{"d_model": 768, "head_dim": 128, "d_mlp": 2048, "rope_base": 2180.0, "attn_scale": 0.0884, "init_std_up": 0.0222, "decay_shape": "linear"}
MLP neurons of a small language model. Each row is named by its layer, matrix (gate and up: input weights; down: output weights) and neuron, and shows model dimensions 448-511. Each number is 200 + 40 x the weight over its row's rms, rounded and kept within 0 to 999. A neuron's up and down rows have the sign that makes its largest values positive.
After each neuron's rows, "fires on" lists the tokens most often at its 100 highest values on Wikipedia text that the model never trained on.

L4.gate65,199,209,222,180,201,236,124,161,272,205,207,131,183,211,265,195,218,253,231,244,205,183,138,175,190,186,197,192,165,229,240,183,147,163,166,288,138,184,247,248,212,175,211,180,237,221,208,195,196,151,183,188,229,180,253,268,171,267,207,247,120,228,166,131
L4.up65,204,269,226,242,235,160,230,156,170,230,194,187,215,217,169,204,171,175,177,219,229,215,258,120,197,176,205,165,194,172,177,214,155,261,128,200,183,217,225,248,151,178,244,218,198,195,256,163,225,190,275,166,281,211,209,241,153,220,206,201,172,204,202,216
L4.down65,156,229,250,157,247,179,176,240,206,97,160,200,174,237,218,169,218,265,227,149,264,211,253,222,184,221,193,201,177,148,201,242,157,158,166,159,272,167,138,158,137,203,231,217,203,230,211,235,222,223,234,182,192,237,202,100,197,147,184,204,192,125,211,233
fires on: " of", "-", " and", " number"

L4.gate1144,156,180,203,89,179,156,226,274,162,197,128,220,207,180,310,175,142,244,194,241,218,203,179,241,188,245,154,164,204,187,257,191,223,136,205,221,214,216,223,163,187,203,214,239,180,237,248,232,197,187,158,238,208,220,208,208,182,266,192,194,187,174,256,213
L4.up1144,269,233,234,153,307,257,181,209,238,213,199,194,212,241,136,148,245,275,135,222,144,213,178,182,179,188,193,178,227,220,243,165,252,83,146,181,226,195,201,202,165,210,185,209,190,228,194,176,187,139,191,173,192,131,204,176,195,246,247,176,236,229,270,149
L4.down1144,134,230,240,183,223,195,155,204,197,197,231,174,229,223,98,223,202,125,231,200,251,226,214,212,123,188,185,229,178,170,224,196,179,189,196,179,192,133,202,194,187,253,181,258,167,155,271,177,162,177,175,200,199,195,147,183,189,163,199,138,223,186,130,181
fires on: " or", " and", "ic", " en", " En", "–"

L4.gate1304,248,85,208,237,151,220,206,209,216,218,269,153,183,214,217,184,104,223,241,243,241,135,195,190,209,168,238,240,233,182,183,164,194,212,207,190,268,211,211,212,169,217,213,251,169,159,226,157,228,179,203,230,196,159,241,204,210,237,183,221,275,178,145,212
L4.up1304,145,176,155,219,235,167,222,264,111,176,165,251,174,228,217,304,232,240,223,203,209,181,125,258,221,153,191,142,142,176,228,227,196,203,166,261,255,147,201,218,222,161,192,128,161,211,171,186,132,228,164,212,232,194,180,197,255,190,196,242,170,263,137,252
L4.down1304,141,272,152,207,152,164,195,180,201,179,252,198,139,223,220,181,185,267,203,212,206,226,175,215,193,222,232,203,183,203,214,165,196,205,200,195,214,193,224,171,216,236,179,223,235,206,232,227,159,254,181,220,147,225,219,244,227,165,213,218,229,136,173,227
fires on: " |", "\"", " \"", ":", "-"

L4.gate1906,160,214,170,222,227,192,122,180,142,199,197,246,233,224,174,240,136,142,195,137,235,237,197,197,149,232,117,213,177,166,196,229,197,239,200,128,240,178,210,196,201,177,149,197,160,176,118,203,158,240,228,305,254,164,225,151,133,237,204,240,237,218,254,277
L4.up1906,204,203,149,229,207,234,162,180,226,215,164,185,156,122,169,227,128,136,234,238,249,144,216,212,259,162,156,150,157,174,216,203,155,268,258,201,224,189,231,234,232,117,238,195,114,161,158,151,225,296,140,240,149,159,221,214,275,193,252,176,205,141,212,249
L4.down1906,277,181,298,166,207,199,167,161,175,230,155,220,237,217,181,134,182,228,177,172,125,237,252,204,151,200,242,213,196,269,169,130,166,197,235,206,230,203,190,238,223,210,137,236,227,215,247,216,120,187,169,205,266,272,251,216,189,110,211,191,243,150,195,136
fires on: " and", ",", ":", "ur", "8"

L4.gate1739,210,193,198,162,184,151,184,279,258,191,187,218,208,163,230,152,224,198,214,224,239,258,186,110,210,217,221,173,147,184,150,172,194,276,160,258,134,215,249,74,205,211,218,137,271,214,168,281,248,233,189,145,229,135,176,247,216,150,230,291,258,282,185,187
L4.up1739,286,219,190,156,196,202,174,179,185,195,215,230,109,242,188,175,199,233,186,223,174,180,118,233,177,195,183,162,165,145,286,199,226,133,251,254,172,193,265,241,224,244,177,186,267,223,252,195,147,190,112,229,146,161,163,213,204,233,254,162,184,239,225,242
L4.down1739,154,218,226,221,161,203,259,225,230,181,299,173,293,200,229,179,291,195,202,192,268,221,253,212,221,159,193,174,192,180,238,221,248,245,151,181,138,228,194,147,256,209,262,253,179,216,190,151,97,219,166,197,149,239,231,254,254,248,175,175,270,194,160,241
fires on: " to", "–", " and", " over", "aly"

L4.gate1087,147,189,203,217,201,204,216,239,266,189,202,272,187,135,233,146,232,228,267,168,219,256,230,194,252,223,203,182,198,143,260,202,168,215,176,244,227,239,150,242,201,221,296,204,177,172,186,253,183,240,195,274,185,175,237,133,181,207,242,183,178,195,195,188
L4.up1087,168,195,168,167,180,122,182,172,216,205,219,196,189,183,194,190,175,168,197,189,246,154,253,182,205,188,227,186,180,208,203,205,261,128,191,225,187,242,151,177,192,148,195,205,177,223,218,192,239,241,138,170,179,225,162,251,198,242,235,238,231,243,170,150
L4.down1087,220,215,166,147,176,202,189,190,229,177,250,246,216,242,207,175,271,244,191,188,202,237,211,216,190,191,224,291,212,138,184,239,174,200,177,223,138,151,167,266,196,208,262,197,165,236,217,223,198,213,235,206,211,231,245,239,226,204,143,228,162,232,149,212
fires on: " |", "|"

L4.gate940,225,200,173,226,190,203,193,218,150,210,216,181,243,303,116,278,258,213,216,258,210,250,180,146,208,186,127,222,180,214,194,197,232,228,162,263,151,178,235,221,201,229,142,215,212,248,203,196,176,164,76,149,187,174,222,245,181,214,176,177,182,160,162,190
L4.up940,260,238,197,183,236,180,223,263,203,197,169,205,177,144,220,216,120,203,212,157,221,269,252,255,167,179,148,221,195,169,234,193,206,167,208,234,191,264,224,165,187,195,202,167,248,216,245,146,171,160,229,166,215,260,163,166,168,248,164,232,187,188,219,108
L4.down940,195,187,165,127,270,181,149,244,200,203,118,240,176,190,244,247,257,178,154,216,147,145,209,210,186,208,237,231,134,172,287,134,204,187,153,158,227,200,216,216,233,169,202,196,211,175,257,165,183,181,196,167,232,174,192,215,221,294,201,135,158,188,215,164
fires on: " |", "0", "+", ";", " ", " ="

L4.gate873,192,109,168,197,185,184,224,238,243,189,249,185,165,132,249,208,158,132,258,190,238,201,267,240,176,155,221,220,210,184,215,190,168,212,243,225,180,171,168,210,212,140,228,218,206,218,181,245,190,162,138,170,179,204,211,178,186,225,214,250,193,201,178,201
L4.up873,187,182,220,242,209,207,222,249,228,190,207,245,172,134,217,243,207,190,249,134,231,139,232,256,157,200,217,150,187,124,271,273,207,169,250,218,168,189,222,218,221,207,233,191,180,235,203,233,189,141,179,155,186,199,182,150,148,160,276,304,176,216,178,166
L4.down873,158,202,173,182,241,192,210,146,225,215,255,184,237,179,189,162,193,193,145,274,192,193,200,152,179,203,166,209,203,196,214,138,161,121,235,210,196,248,188,142,192,207,167,133,191,266,209,165,203,192,226,134,163,169,254,205,231,187,241,125,196,202,245,268
fires on: ",", " named", ":", " –", "\"", " ("

L4.gate984,169,119,185,165,220,220,165,237,146,172,208,273,235,239,183,227,106,156,200,144,196,261,240,272,173,161,189,191,193,127,146,191,211,179,202,239,179,193,162,274,210,197,163,192,167,186,217,173,179,244,278,248,192,177,159,168,247,232,248,245,185,294,190,182
L4.up984,207,170,193,220,197,260,236,329,150,162,245,228,209,292,188,191,223,137,156,208,150,222,204,217,196,161,137,139,257,208,215,171,189,143,184,184,171,259,136,272,227,170,196,189,230,97,100,205,194,268,211,219,213,207,242,213,182,296,197,220,139,187,209,155
L4.down984,237,90,187,153,251,178,127,216,198,211,175,224,178,207,130,211,138,151,191,205,216,266,219,249,196,154,214,192,145,229,239,191,177,174,244,211,211,194,179,167,177,262,229,185,234,155,209,160,117,198,265,142,153,206,171,225,192,244,196,233,282,227,181,237
fires on: ",", " and", "th"

L4.gate1559,129,200,243,116,184,211,198,104,230,268,223,155,233,187,255,149,169,177,112,168,204,220,220,170,186,234,222,188,155,241,179,251,169,173,163,165,179,232,181,225,176,189,233,222,170,188,181,233,265,255,177,200,212,247,263,202,209,119,240,250,171,189,256,195
L4.up1559,197,212,182,223,188,169,224,194,216,226,163,205,204,192,208,231,186,203,159,214,207,162,174,203,136,156,187,206,156,212,226,215,138,225,233,142,239,172,180,162,205,241,189,231,164,189,201,245,214,191,134,261,182,216,227,280,250,154,203,108,196,216,239,173
L4.down1559,215,143,224,226,197,209,117,118,154,128,223,205,321,191,176,240,249,213,217,200,226,183,173,206,203,194,278,147,253,228,135,212,240,199,293,118,153,160,203,162,213,210,130,226,189,233,268,191,224,146,222,204,235,247,249,198,218,151,247,233,229,127,133,224
fires on: ",", " known", "-", " and", " B", ";"

L4.gate715,141,221,286,155,187,131,176,219,159,210,184,200,228,283,219,191,147,179,189,204,177,198,123,184,314,199,169,151,200,143,210,166,192,142,193,238,231,198,217,262,181,164,273,151,200,233,298,212,171,231,167,192,218,173,173,270,242,158,192,252,217,233,265,241
L4.up715,277,170,246,176,167,203,252,221,180,99,218,193,220,181,200,265,189,258,170,216,249,123,183,191,175,135,127,159,200,264,145,164,218,231,329,243,219,260,240,265,171,221,224,142,241,232,233,179,233,232,138,236,212,231,138,197,138,154,214,184,283,224,251,239
L4.down715,164,226,205,136,257,220,171,156,208,167,259,165,208,73,190,215,209,243,174,172,218,207,169,258,186,200,261,214,191,247,230,192,279,160,215,117,328,183,226,177,209,207,186,190,112,274,194,163,154,232,151,147,172,218,188,217,198,191,225,224,168,221,280,200
fires on: "1", " ", "8", "9", " ("

L4.gate109,205,184,263,234,175,176,201,239,220,163,165,200,227,152,193,208,262,287,225,169,225,203,192,189,142,193,205,223,191,206,261,185,210,189,151,236,217,153,206,289,260,266,194,172,188,137,177,124,176,156,174,137,248,189,209,193,211,291,229,277,225,254,160,165
L4.up109,173,215,183,209,164,190,174,204,181,186,196,238,204,146,241,218,204,168,139,95,179,176,237,124,177,243,173,144,262,192,209,193,223,242,196,187,225,244,222,195,302,232,195,148,226,126,106,170,184,301,240,172,182,184,218,125,216,206,207,193,136,189,207,178
L4.down109,215,151,263,187,231,378,221,206,213,233,156,217,195,197,240,192,208,157,243,189,189,184,218,262,193,171,206,271,142,221,192,214,191,181,188,212,218,265,197,120,212,186,167,221,145,208,290,207,119,139,190,199,152,169,199,180,211,196,188,208,241,195,167,182
fires on: ",", ":"

L4.gate1999,257,177,150,175,169,215,185,239,207,239,125,160,219,231,200,174,139,176,103,190,220,232,192,221,214,128,158,208,160,156,160,191,175,96,212,186,213,180,243,213,201,152,209,151,206,219,144,108,215,241,280,225,153,181,227,235,218,230,159,205,121,155,249,195
L4.up1999,240,203,206,150,195,144,234,284,200,206,171,171,204,252,223,193,183,220,255,174,288,240,213,318,181,208,211,204,226,280,112,232,204,148,151,172,181,267,250,247,218,199,231,169,127,203,164,177,149,278,161,206,316,176,160,255,199,222,189,290,240,196,223,188
L4.down1999,220,196,243,186,176,213,206,205,223,248,146,165,270,280,172,293,144,254,213,214,213,195,239,191,87,222,186,203,165,233,178,110,230,243,201,235,205,261,186,215,193,147,164,258,247,167,248,222,259,249,222,147,243,226,166,277,248,236,203,191,226,228,149,228
fires on: " U", " No", " pre", "rit", ","

L4.gate1993,226,168,256,179,204,150,203,232,224,233,187,158,192,193,256,221,144,181,171,182,188,169,173,226,239,235,197,129,176,179,271,211,154,199,192,289,183,204,253,222,228,260,195,180,225,215,180,242,219,165,134,211,172,213,230,180,212,259,275,205,149,164,139,261
L4.up1993,267,154,243,197,199,217,226,173,160,208,241,203,173,193,202,211,196,267,165,183,190,157,92,181,236,259,192,96,177,177,248,150,188,210,211,203,224,237,250,221,224,235,169,170,109,173,209,216,232,221,168,198,194,255,197,177,202,234,196,186,152,179,146,298
L4.down1993,167,261,181,158,292,152,205,138,187,193,260,283,187,150,154,275,181,206,210,197,254,310,181,160,120,172,221,138,217,93,160,192,146,189,189,243,197,186,169,213,176,141,141,192,151,183,275,219,127,241,190,141,226,242,246,199,180,150,186,155,158,210,187,223
fires on: " \"", "\"", " and", "-", " |"

L4.gate695,184,280,225,200,285,173,210,211,220,209,143,187,204,219,195,191,186,162,247,153,257,171,230,159,197,139,159,238,228,166,299,250,239,166,199,275,236,184,190,179,142,202,276,221,176,172,185,191,232,241,197,177,204,131,236,214,222,243,237,265,204,243,203,180
L4.up695,184,264,258,180,216,183,193,251,266,169,100,191,208,224,186,269,233,188,181,115,184,236,236,173,251,100,156,210,205,131,260,235,218,210,241,236,198,202,179,163,188,182,175,149,223,264,211,142,203,188,193,148,227,189,190,179,209,184,222,287,180,147,205,188
L4.down695,163,134,170,171,211,177,232,133,160,214,283,246,216,169,150,174,220,248,202,205,173,138,256,217,189,197,177,207,220,166,156,159,191,189,160,209,180,205,202,199,237,236,180,228,233,248,165,209,206,178,190,194,200,202,205,229,177,204,259,212,134,197,178,205
fires on: " (", ";", ":", " |", " he", "|"